MLP neurons of a small language model. Each row is named by its layer, matrix (gate and up: input weights) and neuron, and shows model dimensions 112-367. Each number is 128 + 32 x the weight over its row's rms, rounded and kept within 0 to 255. Numbers have three digits each. A neuron's up and down rows have the sign that makes its largest values positive.
Before each neuron's rows, "fires after" lists the tokens most often just before its 100 highest values on Wikipedia text that the model never trained on.

fires after: " (", "\n", "-", " \""
L2.gate794:140147191141100081144178093101124140126104098138104103168152105159136163118094095182089103137130110079129057093162153153108166149154156072153111141122165143120134160133088215199176163191101117101126094155198109086127111080129079122147132207127128105156147120198138097131113141125116103105174117192085147126125125148081112132155063110139113132149132077200161131069112134106151160127125137163127135141116136191085126115084144200105123075091172102093094089113157086121115124146089130144123126142184052142171126136143102133150175127101120068153133140138126097159107117117051143093138151061164143169098133122157198142129140115116115124125143120127191136073172144095155133142083157117108170105110113163127117144161048159138126187138133252167142092124137122135057129119136136
L2.up794:114147155122174101118093079174178189194117114132096139111131121113173151061072086145138134163163138110114115175128146103141172131123142055133100099146144138107162126144101174139186118105138158160139137117062101112086134098203112121126130187169105117123127129108105081144167129157112085152145067163120116110112109160103071153135094092183130098113107075132061173101093139142128162147223100160128099097087105097129041155152122132085186060142130057120146077106139046080133110116161135113088100140119051173217170095077122118133144131138161141141135119118127117100072094138070148144088110107147153116141093127146098161093164125129131153155162144123179129181138157141131165119099088131170121134131168112161167107140058160106144166174157102119142140127122132148074171091169146

fires after: " C", " c", "c", "C", "uc"
L2.gate447:135089129161133137169111162132164138104180144119118098093131091125136091112118109105154152167141108102145170124085137084136200141163133158102123096160117107200106112141149100152169136144137117151165114063129168116182165158131152097146125205115107096113138093125180170079182130153067066123111139182185123077133050096096185118158084170145157111137129174093115168167162196122120091060149041122148097137128125108081091165089126096104136126114114134150129116124062133091114155141143113118156116130089170127094092129133125109141121156142180144151131159172149120078097129083112121121145109112112130165096105102110095109126100155127093133063088141091118132069196087130107047110150132127088125172116094137177109109144069049088145093114131094135118131124135090048137215093146177
L2.up447:134153108140076161194124114097160123106133142154129077145162136113112056129133160106146183163110099141158175108138075190178136092113106154101104096109174095149096111125178111120135107152181197136124130141132120147120093202158092123140135115111155129110142126126100181169206102124104122122137142099140142129158062122108150104128096129123094120149059193149138132152102130201085088167102141173122143147098129122087106164195170118127136116112139143167186119085116106148123124110142100124113159152148155102152125168115178108130116126157115144133184132129141103105157118140100132144091101156124188110054152124123130153109159115132122097129146134033169140073176086118121124120053111173153153106087148111142108112093123125105102069174153104124180119077122130143072135107154119

fires after: "C", " C", " c", "oc"
L3.gate1051:098107118144122167095106129175151071143107119144222126117140118088151098030187183097183135126112158145113129129106121132184144080139102080144157145217147131144120124203110093125087156094154094057138141067109110086139141147071120134143107207126127050133162097106168150134175101151136158161116182173141087105104071163138166080150148134151174137129107071149089165196160164133137102071196083152156124130123110123116110081147081093163138124157128135174131133136155184111139162135124178184146142104131129107119170115058110135081157129133153113131128145158130124083100133095091151115123141151099161100109089100162160111178127109110057139168132185100131146177088096078120146129138140141091130123123067192086134140104109110123127130105147094160110107128163144101121124109086142
L3.up1051:137102120158158186150119142107187080144132080115157107157141108138143081091112187131087100136128132065116121064105096088098078091127191151095166127103086113167208117119176163154128095100128162132135119090103153062116143104108155090136195116170091115189137066176086150135095088132128066145144101122109110103108195132142078103120162069144162076140148134141095155107145123089150093156162162094127136131121144100127124101076151138144184136106142173119172187103133100090132184121107110203160138120130164121150119115165091161096119148105079141087118113093117120174143119134161146173131112108175190184095146100142158151110159163146165140123152173121101205082139120146154160131098121143133106160121071171123123138112092111107077107170177050138106101101103148111127140179190139

fires after: "\n", " the", "th", " first", "0"
L6.gate920:127116090131104162151115169135124169161111158150103063151136110080128121134131123106155135129168115075132177153084132103119117123069177137100174139166186086093167146093208119176171115170152120081151111143196111109122091076078168094148153083065135118172148139156169102136138157129155095152130139162165138150158123147089120113155122107137108163062116110168197046161179123130153129131086213142154158104048138157126114087131144111138108105118092091084114149108140143126085118146081144144200134142054156121130123099139142168110139095136163154101119129123091089095172183062120137133124144176132145122141177102061141144098107047079127093154083172067200150112148117152130145139164175149134125145144153052123074165183150065126140097076114133103173146171047125125100115083144070
L6.up920:107128160125128091182094116082129103112075098128126139120113111088125135136156094106143149162162142110069086136139167109145136123118083094095103082087133113101210117161133132159134100137077080107113079135138119150137123142116158170123164164135115150075194121150167140137129075068163136148111146124168137172173110164071131134141121144120059156172157129124100120158081135167131130136115178130145168116119165097166113129144124120049143102115134122071114129093160130089118089093072112146143087106101113081062105076165127154081090129106161084069124102145106152143164077132139108149141129142123102105203127178103129179074090124150134141162110127137125114156112121136152137150171110162133158146162161105127105150155167072178176083158164176138131173174170185174097109113132097

fires after: " C", " R", " c", "C", "c", "R"
L3.gate1478:175163121112155083091142142065141124165156145110133144113102113107125137122140119140118163144161077103143143157098084180104110157105112163108113148104130118192096186163168193108115072159174107105141156117104101114103108150142145090162099120132162146163099176111152125134187093117124163120046106195151150072140081110106080191112123159071121116186105182096122114216125114150123107161152090116180155136087153162101061144124096093114060112165115145130128144119109168068093148170124134101200123160142105113116146101185047112186081118099172087132094124134125133120118137136149103120113088122128139147140099075093151146171129115153115144127087161112070104133146098116127067129082159125113124134233098115120180193129114038103130166119167172100133119090125108077152125191176132
L3.up1478:185189194132158134149102148121146118174141106090144102112093071100142111102149104083116131089069109138125105160094070115121124126120119144084164101123104119145105138170117146101162124189155153130119114120081172110114079098171145123202134078107143103127108118152137119084139149149161144125157093134141132108112080066124114072191101155098122118135134136132122125124145075129143143152132092133160183100133088152119168153108105115171070095098162127131146178101106089055125085160179192115151105214171056085171098150209154106147099039104160130109063132113162125106151149162095116111136143185199147118150078144113131112141115089126132088146129151125056069102144122094101141110126092203115100108139149065128176139103117100148077157104083135148163129120098110126137114171154179

fires after: " (", " ", "-", "/"
L2.gate1531:109121140158136124129154148133096111136131120124152145155139078129131140092124140144139103058118068106127084087059096132115117115122137123091150183129128098124146170145137157109126114187099159098161081128133148151144141100137053178153089181171091024140136123197090108158080102159152093112103173106147158126133073161159140152128089148081095151162168066185101141106142156153123095152155095106097067191135138096079163106115118092122126110137190106139145122130144081126089120097069132155125126135143092166120092143119148150205143203104044151178113163148094057132084151101100137135119089077115137153133155114162148158139178144125121114092117153132092116153107158108153101140135130134132160068129183117106133069159138143066097148104074129157111078174093162148098191131128039
L2.up1531:106134144151152141128181137127151153164145158139109141117095116136088138103105127105111108130120121110197156058096139115170119134137158123092174156078113076090103156149134095138135141114145091103139095076085167164092160112124119161076123149142119053203112068109159127098117163100114158094145115066110129155155120159105174108145115122142047122124166131123174146167107119122094137190157133166104088179144146117167110162099206099094134068113212175106127113105146058083102102118109136146094135129129051139170091153166075115148119156149125114097136139113105057126144147141049070113142173077132187156115147138186109123095121109151124150157146148121165091114119156145124164134161150121195192091132184140131225079153084115145138152112160087152119125118111157139119156072083143

fires after: "\n", "-", " \"", " (", " un", " over"
L2.gate1165:103166137160112070114146105112120148119115151084076123139121104058132106106143116123144077069156122089126101109109177146122217132151163110095118126120115104048129151131101119152113103165149170122171128135112140097170015103104099158158103130115094118115147152116150132103151086132166120141113051126129147114152122094083153112090118143142123118132202128126068129195137171085134131110102091154206134098102166145094111172143138054115106118137176097024111084148155106135070088071098181170101125159129147151141116099067078160140148187074111105155089121184148113155102129109136120191072113150143178144130141114149158176153164113113148108122162143123102165100199152097150132138124108149181175106112126150106174104143098201056128121108132147158078095120156179140163164087158136
L2.up1165:107130171102132125149169149085124157096113181162121114121062136110147125123104185058068208136091133155098114123127077086137156093122162048108155093103123143105158151101111123175155110146124163165079141132114161129110167128131171177187129071089142162076122096145140108151119137104113140098168071128101133101138128118133103153073108128106084120098170076130114135172109130099173100108134102126134149152138058109148131154107113103107137142147045123110094156071101150089110173145169130103094102149099109156111137135118164089117121130080065042125087082083172154120080149108098121160087168147144138127068144158140053093119138108120120117130108147144115119144107090144153173094187143096081189075079089159149093125145124146129162100080149127144158078048108108144128130170149116

fires after: " (", "-", " ", " \""
L2.gate782:108184164163088121138128111133085096100126121112133118130125039148087183155104135142132141120114153142187159104141147110151226138184143146157098117115150161155074089127084125103136151146120103116102155102118131127132094116172084152109029131139072088169189074163197090145139131168163121130053121114123114167148127108124156170195131121126146131150115083158069131109152148120098147120115121150103195158149169094117119087109155095125088100147114135059105105145152171056184173140078144105138154087103153078119122132121159152181161100119102115094144085089134072185143131137139109151157143115165179103137099141187108076090163132140151138067150124074161099122092126135196114131143139190187131154052084123122111103161118181160177155120139145148170111067137140081128155111134127
L2.up782:127068132082171169131110123122056163154103077168167124158057081078150132130104173118138162125173128126113118142174098150112151149065155147117117080064112076161069139132145165076150151112123154167187111162076129144120137139160136145112131110111116118145134125148116132109107108137097122104068126178112147169134138116141114122106180185155096122165124099155156104104149162161095129145117089098098146144132144118103163106132179076131136098089179078099112178214124093108118098115101060129153078136151119194191140077119141107166123139096099118107123115101146177154098141094147093135150129078146095099096153110121151150094153077080104080126086141120063175117170159162153109100059098136137109091138170116108111171158192162165099107121158086150193150138166069146118115112127137

fires after: " L", " l", " c", "C", "l", " C"
L2.gate1350:160064143145110165142068108139124162101129109141094069136113118142140015114115115138108134151179113110106117158149107148153130110129141210145155077146169175157161109131138153132153151150157100149107102109114128107102103139145166062167138152153132131118137066060082151128124135106135092119140107154120106112183107146151129165091108149125107174102123149076069135134125151142149109153093053117113071143055125124122165139100120138160085133189077141106112108145091144168086161158183104098189156149145123168125113167190101139134158087177162120113089113146080128098100114162136165134145105115051099119114148095136170110160134168142079138118097116159165118102043039143093125106147101053151133123108158127168052084154065107154089117102098104151178162114149151169153159137115109
L2.up1350:088173103174064122093144119152120113164100080118087112127121153182121101058172157133121099115077136089095112138124068114165155181168117149136154127070098135077160167112143092115096171107113106096123081144132128129133138115131077088087127136132161091168145138125084156097077080067129143118126155171070044138181075148165112127137062111087180165106126146066133133093159116133103119141148137112144069131143099140112157199113097122140134144108136111118119077105107097126061147180151134132118149123115113057202123155137129205117080086151142121126067098218134114101123133137158139152086153140135157107161099099081169134054120070113195157126122112114107169050114097139128128100168079098126167087102157098156105097114085202090156107138142145162123091078122150141104123126142142

fires after: " c", " C", "C", "c"
L4.gate1463:154094171132135150136116164162090172136137078066119151119100145155107127135076164089115171094090103123085109138180052147174135121164090185147133166154153155137096152085111071149164114100114116154124092099110150083090109137113103170162116138068075151196118100066174140125110099155186142181164064134130166111120031119066158148144147134148122137167026141199163124087161168162152151201098131135155150190095090120100103147120115144071127102101122135101134133107090104120105075212141136103140082111131144086125164134127177092118166119135144158129130075146106183085088097134101054122141111169104150150169128143136095162138188200103150106077156167080128130099100099120103173097142180143100146108150083131154172064119095085135171147132149176059144140081132165067060136088125089
L4.up1463:160192144130130134140129147106142146113104122080160095163109118141167099059154193077123162203114165132105181171121137065186131169055078121111109095156090124168110131128185151108115090150189174070117168136166151162106094127100142090093152104108098098110163140160156130098165190126177117137102075119105117131141177122145127131116069110053132112159106109095112148182129167126075134141130164118123163155162142111115137132099189134102079104150187155173095183057141146095194141114147125105092157165107114145161096131069131144115151090125176107118123156069138069172134119120165093112150068121142168142126101068096119123129178164080135086153173099126087159127217072094145087039089110090110142114187175115129145094089054176203093176179122125174143104155182098131138149140121155

fires after: " (", "\n", " Party", " \"", " Team"
L2.gate532:131155132160138093177157111165110133169091179124161141131138096139076128113092094122141093133104088118148121097066147122128143167142085155088161116095088104085087092114149142141111109134142126077172137118128174138082093136147064115109112145106184150145166117124209082133191079115140136154117166102101090192149124070091181182155140039113154114140188106165054103141135187193167079103124157178136143121099139143106131130111117095090078064138118103117087083105165114141092167085105096172107171159132130166148144149070159125088180093169125126078113133163132077142061117159141186138117129134113154204138120145141142110131166128109100136094170100152126143073161192074115140146170130114142135183117107058121141076149088138108148109179092068123087111141109164139150097145142122
L2.up532:131084145155097080112114163105107107126140143135149105100165105147127111169117170157073179204182127122130113124150132153144150131108122099102132119073109111156143131144141177116100167086110167158077104147121113145111084098094113064127165090077126136132115126149206117107159139133119192113065189098139169153140122128089157121072155208077107093186148121126088165105162122154113081127054141104137160121117095090124129109133103128106122112123141140144151078134135117161113072183123130177120160135115123138133162137168101103167183152139082092185118137162113105132125110135189163163110100089127204116127073084101108129181163141112166124096111164098118133115152119101167200180185113166180085147079136144155141111123091158153155150157102105154154077225099174054153173089126137

fires after: "0", "\n", "9", "8", "2"
L6.gate623:180119156075157142099085081144086085114140104130122119133120126058120125149128179117126096166168145143133169122139074196185124179161118140163169084070155081105144223094124147118123123113091061080105158109151112115140152136163062124127140101142138160130187130093101205169105144126155134142188192202162137110114155129097108135202118130174110157068160111146118125127121194156103129117076137093104221177147110130105187140146118098169090099156127138104076161150154132089138115107153097129140079043148123178155147122144111155044113117170117130140129146182176117131125144097185106095135170203140150151141119133108171135092142112112076146143184165100165132108089131214170151111170112167101156100156176127154129097169118111124158181094121052092132168089064091104153105107152095
L6.up623:137144169100142079102113108136085135082135144162143072131090154115212105129124093168117081133189058116076101143117157123150140173109118191094100082128165079099171133124125102084149166143117134130079098080167109106123142094122130137155079091177101159056099157122131112142081085069143098125164096133135089155120179193117088138162179111133082091077135145121122147124143088142127159108169183107084145123136101136149133189157158119149148122103088127133149148130185132146095101187117149085108077110163170116194114102177122101150147139144152125148135096161096175207077129173205127097104139085147099136197093201073171124106118099098119149117102165103141142113147137112149107150160151131084009124180089156138119126178140126091179152110119071152132107099117114137166125120159096